Part of a small language model's weights: no biases in attention or MLP, a variant of Muon for these matrices.
MLP neurons of a small language model. Each row is named by its layer, matrix (up: input weights) and neuron, and shows model dimensions 256-351. Each number is 200 + 30 x the weight over its row's rms, rounded and kept within 0 to 999.
Before each neuron's rows, "fires after" lists the tokens most often just before its 100 highest values on Wikipedia text that the model never trained on. A number after a token or word is its count.

fires after: "ad" 36, " Ad" 18, "d" 13, "s" 12, "st" 11
L3.up115,215,176,161,209,190,153,158,197,182,245,204,212,244,191,221,210,253,145,264,219,216,187,212,192,178,246,216,178,207,216,204,189,237,194,174,224,232,172,157,194,176,227,130,246,234,208,171,204,260,184,203,221,201,212,163,252,244,187,211,232,194,212,192,207,146,156,130,157,178,237,187,259,244,149,174,184,194,140,208,202,232,216,204,145,170,183,263,243,197,214,194,172,200,221,131,209

fires after: "In" 19, " In" 15, " in" 15, " 1" 6, "On" 6, " 19" 5
L4.up754,231,218,165,232,172,178,228,228,185,158,205,184,259,209,189,226,194,163,206,196,207,178,255,191,145,224,212,199,215,213,195,179,171,241,186,242,183,211,257,195,187,191,206,167,209,219,162,193,164,210,210,200,180,145,262,229,226,156,214,189,169,172,189,219,210,188,210,208,239,110,114,163,193,135,204,191,218,221,188,161,165,187,208,183,218,173,185,190,170,220,202,195,178,241,198,204

fires after: " in" 51, " after" 4
L3.up518,223,249,231,252,195,206,163,209,195,221,198,194,246,224,220,231,180,227,167,195,143,230,197,132,189,187,192,236,119,188,208,220,204,162,221,178,197,202,182,146,151,218,201,155,159,189,177,199,166,205,202,150,176,203,202,232,171,213,135,207,202,227,249,189,281,186,178,230,235,134,184,192,221,223,233,198,192,178,194,169,203,203,240,250,236,159,196,196,213,182,209,234,170,219,262,132

fires after: " the" 36, " on" 10, " after" 4, " at" 4
L5.up805,235,235,219,224,256,243,178,217,274,169,212,205,239,234,226,220,161,208,191,202,222,211,229,225,174,163,227,173,182,188,190,221,197,152,211,166,177,228,192,168,236,241,220,215,167,182,239,188,211,223,165,197,169,209,158,211,167,215,169,229,222,201,236,223,186,211,181,193,218,212,185,196,188,185,220,204,202,180,198,204,175,218,228,135,284,196,225,179,251,243,162,194,203,159,182,156

fires after: " " 31, " (" 11, "\n" 8, " was" 4, " \"" 4
L7.up153,185,164,210,186,192,207,207,185,231,164,217,222,217,198,199,184,203,240,230,258,236,200,232,175,250,223,268,182,198,209,185,126,146,150,195,239,175,237,168,205,201,176,217,194,194,167,169,192,207,152,220,189,203,158,143,174,187,184,245,173,242,206,214,200,207,188,187,208,235,161,212,254,220,143,126,214,283,174,197,169,276,229,179,191,253,210,183,203,157,133,269,149,160,204,210,190

fires after: " con" 22, " La" 20, " " 8, " la" 6, "s" 6, " dis" 5
L4.up810,187,196,160,134,208,189,188,263,122,180,225,192,190,234,200,151,163,212,207,186,177,187,195,188,179,191,168,245,230,233,192,228,115,198,214,192,197,213,190,231,177,181,127,174,213,199,204,264,178,170,239,225,193,225,171,202,148,206,240,199,200,166,157,226,217,212,186,176,183,201,184,224,213,195,192,159,224,236,192,220,236,253,235,203,244,175,160,227,192,208,198,190,184,159,215,227

fires after: "a" 12, "it" 11, "ing" 8, "au" 7, "ev" 6, "ve" 6
L4.up467,208,206,186,143,202,253,200,159,234,216,161,209,206,207,230,202,189,210,196,230,178,136,170,247,208,190,172,155,241,152,166,211,196,146,215,178,199,184,193,204,191,204,223,178,172,189,225,236,210,165,174,172,209,174,255,214,203,171,184,290,236,235,204,244,168,174,204,160,218,206,183,154,225,214,209,212,229,255,209,215,217,253,240,205,175,207,266,234,219,147,195,204,211,217,204,205

fires after: " as" 17, " in" 12, "-" 10, " of" 7, "or" 5
L4.up82,158,197,235,165,158,221,188,202,242,205,249,220,162,199,187,240,154,198,215,178,186,270,202,197,225,204,184,258,213,183,229,188,204,159,240,194,233,256,206,168,168,225,176,238,176,216,224,191,144,206,224,125,200,243,200,192,224,186,204,201,164,151,160,201,244,227,149,203,229,176,238,240,176,210,201,181,188,237,168,211,213,176,187,213,225,184,177,161,179,199,145,204,190,232,238,217

fires after: " " 27, " tr" 23, " plan" 8, " pa" 6, " Mar" 5, " P" 4
L3.up1042,164,203,204,203,169,177,171,137,110,209,254,184,212,187,254,171,194,198,170,210,209,215,218,197,221,227,191,200,205,212,180,210,225,238,216,214,214,189,241,151,160,232,142,204,179,152,161,206,196,201,225,222,192,229,195,183,169,164,206,227,210,205,200,169,180,227,255,203,159,165,226,235,206,215,204,172,228,199,165,210,193,190,183,200,201,169,209,230,169,210,200,193,199,199,223,151

fires after: " " 24, " the" 15, " P" 12, "e" 6, "or" 4
L4.up300,187,155,213,214,193,216,243,128,198,220,233,242,225,188,213,227,192,265,184,190,256,197,202,217,168,155,257,189,242,192,275,249,220,249,252,229,189,175,211,212,190,219,159,247,226,192,198,204,234,271,236,207,217,238,193,202,204,138,207,185,155,169,161,175,168,193,175,217,184,218,182,247,202,237,193,193,218,194,212,196,197,189,174,203,217,219,238,188,155,182,194,160,184,203,224,202

fires after: " " 26, "-" 17, "en" 12, " a" 11, "s" 4, " in" 4
L4.up1476,235,238,234,185,213,242,222,224,206,224,257,217,222,242,222,239,145,186,156,263,222,228,170,147,164,209,168,161,218,228,242,228,144,232,169,206,239,220,229,161,194,171,236,217,216,144,223,222,217,199,264,248,202,248,241,242,174,154,197,216,210,142,156,186,202,158,171,216,181,157,221,217,213,211,186,181,219,268,148,165,202,208,178,211,204,167,177,224,118,235,183,195,160,236,243,204

fires after: "s" 19, "in" 11, "it" 11, "al" 11, "min" 10, "ing" 5
L3.up62,254,175,212,207,187,191,151,176,203,224,219,246,229,245,244,178,203,166,207,163,214,142,165,214,207,121,153,178,194,193,191,175,247,175,188,206,173,191,171,180,200,225,218,188,178,174,211,213,181,198,187,210,175,221,175,211,263,239,218,238,227,191,221,215,186,211,168,192,189,169,171,177,239,228,187,233,208,198,196,211,201,183,207,190,188,229,194,205,230,210,172,174,158,238,226,225

fires after: "s" 29, " S" 15, " bo" 6, "er" 5, " St" 4
L3.up1051,201,216,160,214,163,215,238,167,226,180,240,213,196,203,215,210,150,142,270,239,180,229,183,245,194,248,198,220,188,224,173,185,264,168,251,225,214,219,161,198,197,163,199,208,202,159,163,187,192,216,260,177,185,156,177,174,194,226,184,232,192,228,120,276,220,217,150,229,168,189,195,246,225,195,207,227,240,196,189,192,192,192,214,263,258,134,189,191,181,224,184,189,205,188,226,207